From a checkpoint of a small transformer trained on Wikipedia: vocabulary 1558.
MLP neurons of a small language model. Each row is named by its layer, matrix (gate and up: input weights) and neuron, and shows model dimensions 128-255. Each number is 128 + 24 x the weight over its row's rms, rounded and kept within 0 to 255. A neuron's up and down rows have the sign that makes its largest values positive.
After each neuron's rows, "fires on" lists the tokens most often at its 100 highest values on Wikipedia text that the model never trained on.

L6.gate114 [132 114 130 149 155  68  88 156  98  84 102  87  78 148 127 112 137 137 118 134  88 123 128 125 103 112 100 128 128 109 110 136 102 138 150 134 168 109 103 114 105 115 130 118  96 137 115 122 157  95 127 143 121 104 129 113 147 112 170 141 170 146 136 136 122 122 155 113 143 148 156 132  91 144  99  91 121 171 163 103 137 103 129 159 140  76 124  99 113  94 106 130  74 106 126 159 141 121 153 119 110 122 104 124 183 125 174 148 127 127 125 138 138 133 156 148 182 161 104 124 128 117 122  83 145 113 130  82]
L6.up114 [106 154 128 115 146 150 135  84 129 149 155 143 137  94 130 152 131 138 107 132  89 137 126 169 127 153  96 160 125 147 119 108 114 141 124 108 106 137 130 157 117 104 147 102 120 111 133 113 138 134  83 109 110 132 137 104 159 122 186 134 148 137 110 126 107 134 139 121 139 175 129 141 140 174 107 165 136 142 111 114  73  92 100  99 185  91 132 131 132  69  99 130 120 134 113 131 114 157 146 103  77 157 114 138 118 105 133 117 129 159 171 159 144 135 151 154 101 136 131 140 116 121 105 133 141 134 138 116]
fires on: "an", ",", "e", "ian", "orld"

L6.gate283 [123 105 132 153  78 116 146 131 120 168 148  98 145 133 101 111  99 107 179 134 112 154 151 149  83 123 134 164 120 146 128 127 132 119 130 138 118 166 143 116 127  96 132 114 121  71 146 158 120 153 160  81 103 124 163 137 101 101 149 109 143 137 113  85 166 163 132 167 149 143 154  53 154 142 139  91 124 153 141 137 114 133 179 125 145  81 132 120 139 138 124 117 129 172 137 143 113 124 138  87 176 137 160 126 152 143 140 129 137  95 161  83  94 109 141 123 117 124 131 115 122 146 167 125 150  98 163 103]
L6.up283 [ 84 162 121 154 156 110 114  90 138 125 121 142 132 106 138 126 137 114 144 145 118  98 129  93 145 159  90 129 132  88 131  92 116 133 149 101 126 124 139 109 111  91 132 115 112 106 131 113 138 118  85 133 122 139 108  97 160 169 150  95 147 118 153 124 163 113  90 100 135  79 123 162 115 145 140 128 145 164 140 112 133 126 115 127 159  78 126 121 145 122 127 149  87 143 100 129 105 133  82 101  93  87 100 134 173 136  81 148 156 149 117  75 144 123 136 133 149 124 188  87 129 125  86 181 159 121 111 129]
fires on: "ly", "in", "ely", "ast", "er", " than"

L6.gate122 [ 91 105 135 133 125 145 116 126 116 114 150  91 127 123  92 168  99 114 125 137 134 145 116 126 156 163 155  90 131 202 154  96 122  70 130 130 161 148 131 131 106 112 100 135 100 134 167 157 135 131 140 122  78 131 162  98 131 147 153 131 139 160 131 117 146 141 160 140  62 156  89 188 129 130 126 118 119 138 123  93 121 109 131 159 105  95 103 120 149 125 140 117 132 129 162 117 135 129 110  63 111 139 114 110 111 150 126 117 115 129  98 166 107 161 117 145 133 133 157 118  76 126 148 110  84 138 148 121]
L6.up122 [126 109 161 119 106 126 135 142 154 147 135 150 126 133 164 139 179 172 140 105 104 174 116 151 108 118  96 122 111 150  97 137  86 122 155 112  91 184 135 137 111 168 138 179 130 101 177  93 141 136 189 108  95 124 124 134 137 157 178 116 101 123  70 137 143 123 143 115 147 102 108 160 121 150 167 116 157 156 120 113 163 118 133 101  81 118 113 157 119 125 132 115  98 113 143 192 128  79 131 135 150 125 154 105 116  99 132 124 117 136 126 112 117 125 134 106 105 129 154 141 146 107 161 110 118 117  80 125]
fires on: "ab", "ib", " ab", "av", "ig", " add"

L6.gate591 [106 133 137 170 157 150 101 118 135 100 150  98 140 112 137 105 109 110 145 158 135  80 148 122 148  93 205 153 108 133 111 112 145 130 148 168 177 144 163 128 169 121 158  66 118 155 126 148 125 132 114 103 115 127  98 133 170 118 155 105 129 101 140 131 139 168 124 115 119 149 164 115 122 131 143 130  97 115 138 118 124 130  97 119 119 111 103 142 120 148 129 159 121 130 110 118 132 139 157 140 114 109 149 148 157  94 203 120 156 150 140 111 100 121 142 120 159 112 131 139 132 180 141 119 146  53 129 154]
L6.up591 [119 111 144 128 142 111  61 134 140 110 151 149 133  79 173 143 109 128 113 119 153 161 133 155 147  96 159 116 118  83 155 126 147 162 108 113 137 149  74 135  77 143 131 100  80 112 110 152 145 141  89 133 141 101 132 173 105 119 164 162 126 149 114 189 114 144 107 121 157 124 119 120 102 144  99 133 136 161 129 146 114 125 125 150 133 122 155 150 153 116 156 126 112 108 142 123 157 182 102  93 131 114 108 110  96 153 155 118 110 135 163 154 124 142 126 163  92 140 180 116 126 121 134 139 147 139 144 115]
fires on: " |", "ice", "t", "l", "ry", "ll"

L4.gate311 [ 86 123 112 125 155 142 127 164 142 143 125 114 114 130 166 137 181 178 124 129 104 115 158 111 109 178 133 138 160 139 145  76  70 137 128 100 151 169 117 104 150 133 163 103 122 139 148 119 129  85 120 147 150 131 103 103 104 189 146 111 125 113 136 105 106 118 125 128  96 135 121 123  76 142 143  88 109 121 109 112 134 132 114 118 159 129 143 138 122 129 129 134 168 119  90  91 155 112 129 113 100 144 133 139 125  96  85 127  98 113 111  96 119 141 150 161 142 119  95 121 158 106 104 112 119 145 120 101]
L4.up311 [ 91 132 103 164 127 136 108 124 124  97 121 123 103 106 117 163 142 171 149 107 104 147 134 162 111 197 103 145  65 118 123 119  88 138  96 159 140 134 155 159 129 105 134  93 114  91 119 106 153 114 143 150 129 128 156 117 128 157 157 121 111 133 170  87  97 125 120 141 122 109 129 132 122 156 194 135 134 143 118  90 144 117 119  91 152 166  80 109 182  82  56 124 126 157 122 117 157 131 155 147 144  87 126 122  96 119 111 142 104 130  88 137 174 126 109 127 143 162 131  99  91 126 116 131  95 159 135 113]
fires on: " (", "ge", "ime", "s", "ood", "ues"

L4.gate262 [149 147 108 124 135 151  91 123 109 101 120 179  81 111 133 119  71 141 132 129 158 106 146 102 172 102 149 136 168 154 149 107 123 149  99  70 109 113 162 138 145 116 161 105 112 113 175 106 164 134 108 110 122 136 107 186 133 157  82 138 101 131 164 109 137 114 134  87 151 157 128 151  72 163 102  92 115 129 156 153 148 143 113  87 133 116 112 116 136 137 110 138  87 135 123 124 131 133 148 109 141 137 117 131 148 128 132 126 160 130 109 108 140 139 130 156 130 167 130 161 141 154 117 108 174 120 182 142]
L4.up262 [123 148 101 131 139 134  93 124 135 180 139 131 111 127 165 114 159 123 141 139  87 178 158 165 136 103 179 108 101 143 110 116 128 105 191 105  79 123 143 148 155 142 132 128 110 152 123  73 129 114 113 133 153 132 100 158 105 117  93 125 141 124 129 105 141 123 110 139 134 116 131 118 136 135 116  90  84 162 157 167 104 139 140 151  97 107 141 140 110 131 127 152 117 114 112 118 145 107 157  94 119 119 147  84 150 126 143 117  71 137 145 112 137  95  86 107 107 141 153 158 119 147 117 135 114 137 120  80]
fires on: "l", "v", "t", "j", "in"

L4.gate616 [111 109 146 180 134 162  92 128 160 134 119 107 172 113 167 115  96 116 158 127 137 162 125 125 137 174 122 151 162 141 144 111 154 106 171 145 112 146 138 108 130  97 129 115 142 137 129 129 111 138 132 104 129 142 138 137 105  86 143 117  87 159 116 142 137 176 104 138 126 148 145  90 119 197 159 112 128 142 143  83 128 129 151 136 122 129 105 116  70 165 136 108 138 105 152 118  66 129 128  95 154 114 168 121 124 187 137 114 122 123 133 141 130 145 161 159 161 148 133  78 114 154 127 121 175 104 148 129]
L4.up616 [ 75 146 121 138 122 143 113  96 177 163 131 115 170 102  98 157 121 148 133 149 117 138 117  96 184 108 130 144 161 150 149  83 104 130 104 143 134 139 117  93 110 119 167 126 114 134 114  76 171 149 147 134 120 147 147 134 139 112 157 195 102 146 144 129 121 153 143 141 147 115 131 129 139 161 130 112 128 155 136  84 106 117 120  90 131 151  86 161 117 115 130 122 148  97  85 181 123 122 193 106 120  97 132 187 113 160 154 101 131 126 125 171 173 129 163 117 117  90 116 126 161 164 144 153 157 104 140 104]
fires on: "ely", "ly", " later", "elf", " time", "ially"

L6.gate48 [120 114  92 150 117 166 113 116 102 181 116 124 126 111  80 102 137 199 109 137 148 102 135 122 211 121 161 144 128 141 116 138 120 141 103 146 127 147 158  97 152  96 129 119  95 108 121  99 109 157 112 171 135 160 138 142 132 126 183 109 138 166 102 120 123 117 103 147 107 144 119 148 119 113 112 127 105 163 138 122 140 113 114 126 147  94 132 121 155 189 136 108  89 142  89 107 182 122 130  94 140 146 146  92  98  90 167 120  92  94 133 109 152 160 113 137 119 146 150 132 101 108 113 100  74 108 168 139]
L6.up48 [134 131 119 135 134 100 121 139 134 118 131 132 134  92 100 132 164 158 123 105 137 144 132 157 150 108 149 138  96 129  77  85  99 113 137 144 131 185 130 181 103 104 161 158 157 109 131 123  85  65 103  98 120  95 131 121  95 154 115 138 133 178 123 106 132  94 116 148  89 140 152 145 122 137  95 147 139 104 111 117 164 106  86 132 135 180 112 138 117 141 142 131 158  90 116 118 118 128  97 149 153 168 117 139  97 110 151 126 160  78 144 147 159 173 160 114 123 154 147 132 112 161 162 106 131 159 143 124]
fires on: " ab", "ab", "ob", " Ab", "ail"

L6.gate111 [119 135 133 147 139  91 125 133 122 133 133 102 121 109 166 100 140 119 101 129 184 174 129 130 190  93  91 145 152 145 143 148  97 142 151  83 123 111  78 110 153  56 133  96 129 118 147 126  81 113 125  98 113 193 128 153 114  77 148 121 169 123 157 146 108 148 149 120 123 115 127 105 116 136  76 133 165 102 127 159 128 155 139 160 115 153  75 127 146 134 172 150 151  96 164 153 108 143 142 137 107 126 129  63 130  94 104 118 126 125 154 158 143 114 107 147  76 142  88 136 119 111 111 137 129 138 122 138]
L6.up111 [119 121 151 160 117 120 101 109 111 116 157 147 108 122 134  87 149  66 139  82 154 122 156 148 125 117 110 135 148 116 169 179 172 120 160 103 129 150 107 155 153 127 119 155  97 118 153 151 132 117 134 103  84 111 131 163 134 126 141 125 131 116  87 147 182 122 130  99 117 120 108  65 162 128 139  79 163 124 118 151  98 119 119 167 108 118 139 127 136  86 139  89 120 116 128 140 128 138 109 158 106 143 121 113 104 124 175 157 132 141 132 145 150 149 106 140 129 111 108 126 146 128 172 124  88 147 107 109]
fires on: ".", "he", "est", "C", "ast", "ific"

L4.gate666 [112 151 112 137 122 111 117 109 127 100 112 125 122 145 120 143 112 126 141 101 152 137 117 100  93  71 102 151 133 139 141 145 119 149  77 106 138 150  99 131 127 123 124  92  97  98 125 125 142 136 167  90 100 103 141 152 107 129 115 115 160 154 132 159 126 118 128 157 127 116 137 159 114 145 114 166 125  88 101 161 152 138 156 152 153  95 100 133 102 133 115 157  91 132 127  92 131 105  95 104 138 121 123 124 154 175 121 130 142 151 146 151 133 141 166 152 162 110 173 134 126 138 144  90  96 138 103 125]
L4.up666 [131 125 166  95 133 104 138 102 145 103 154 117 146 132 127 134 161 137 145 117 135 161 158  87 122 125 117 132 147 159 119 138 146 153 145 131  94 103 152 131 116  79 155 139 106 143 138  87 138 124 115 152 117 122 136 170 117 148 168  67 122 149 103 109 143 143 149 145 138 120  75 128 164 135 113 109  90  90  90  90  80 133 138 134  90 136 142 148 155 132  86  88 134 149 129 173 132 149 118 110 145  96 119 127 105 169 118 138 121 145 151 159 127 119 183 141 111 125 116 138 157 110 146 186 139 173 106 138]
fires on: "e", "r", "ater", "o", "ian"

L6.gate218 [ 92 126 171 119 107  72 123  95 147 160 121 146 134 108 125 129 104 121 121 128 141 134 132  99 130  99 125 153 128 123 115 141  88 100 123 171 115  69 137 139 130 105 176 118  96 133 106 144 106 159 135 116 133 146  94 129 147 159 107 138 129  84 122 137  76 151 117 140 107 112 145 137 129 126 119 117 165 133 133  99 120 182 113 170  84 112 153 126  98 168 149 111 156 123  98 124 110 145 152 122 143 158 140  97 113 154 162 156 128 130  99 146 131 129 139 120  84 102 118 172  66  91 130 125 136 114 112 160]
L6.up218 [114  94 126 163 147 113 140 163 120 150 131 171 124 134  86 120 116 111 150 153 121 131 163 147 125  66 103  92 151 125 104 135  90 122 144 126 115 129 140 156 178 128  95 104 135 117 173  85 148 130 132 124 124 101 128  97 128 154 129 133 150 149 139 115 113 129 150 144 112 126  55 142 186 111 162 119  95 148 131  87 126 160  95 174 128 126 151 102 142 113 146 140 107 147 129 148 107 137 136 128 125 136 112 128 156 142 139 119  72 156 113 120 137 136 132 130 154 147 120 146  94 153 145 146 125 118 132  83]
fires on: " Ar", " ar", "r", " Har", " gr"

L6.gate173 [ 70  96 128 128 102 103 120 120 131 108 114  98 128 121 126 120 106 139 135 110 136  94 141 136 145 111 113 134 139 114 100 191 136 146 104 129 173 130 142 106 161 102 151 105 116 102 103 134 132 106 109  93 109 144 144 112 117 175  75 131 158 110 151 103  79 123 159 146 139 128 142  77 107 131 130 155 152 109 117 110 104 122 128 123 111 162 140 161 164 108  78 120 151 126 130 112 149 172 140 119 122 124 119 123 105 113 144 159 151 126 129 117 116 107  84 127 108 129  94 145 103 117 122  88 110 121 114  95]
L6.up173 [106 122 156 139 108 137 135  69 139 140 140 127 118 144 157 169 123 132 109 162 122 141 129  85 149 152  99 110 117 101 144 113 121 146  66 135 128 154 144 154 135 148 137 120  96 131 132 130 161 148 146 168  86 106 141 170 162 108 151 164 140 135 149 159 145 135 164 155 151 180 139 117 125 184 109 154 113 162 135 107 146 122 138  72 138 138 129 113 142 148 122 140 113 158 138 108 163 120 139 140 114 127 136 110 120 147 113 122  98 129 151 103 167 126 133  81 109 221 117 114  94 164 158 147 122 109 116 148]
fires on: " L", " (", " st", "s", "0", "8"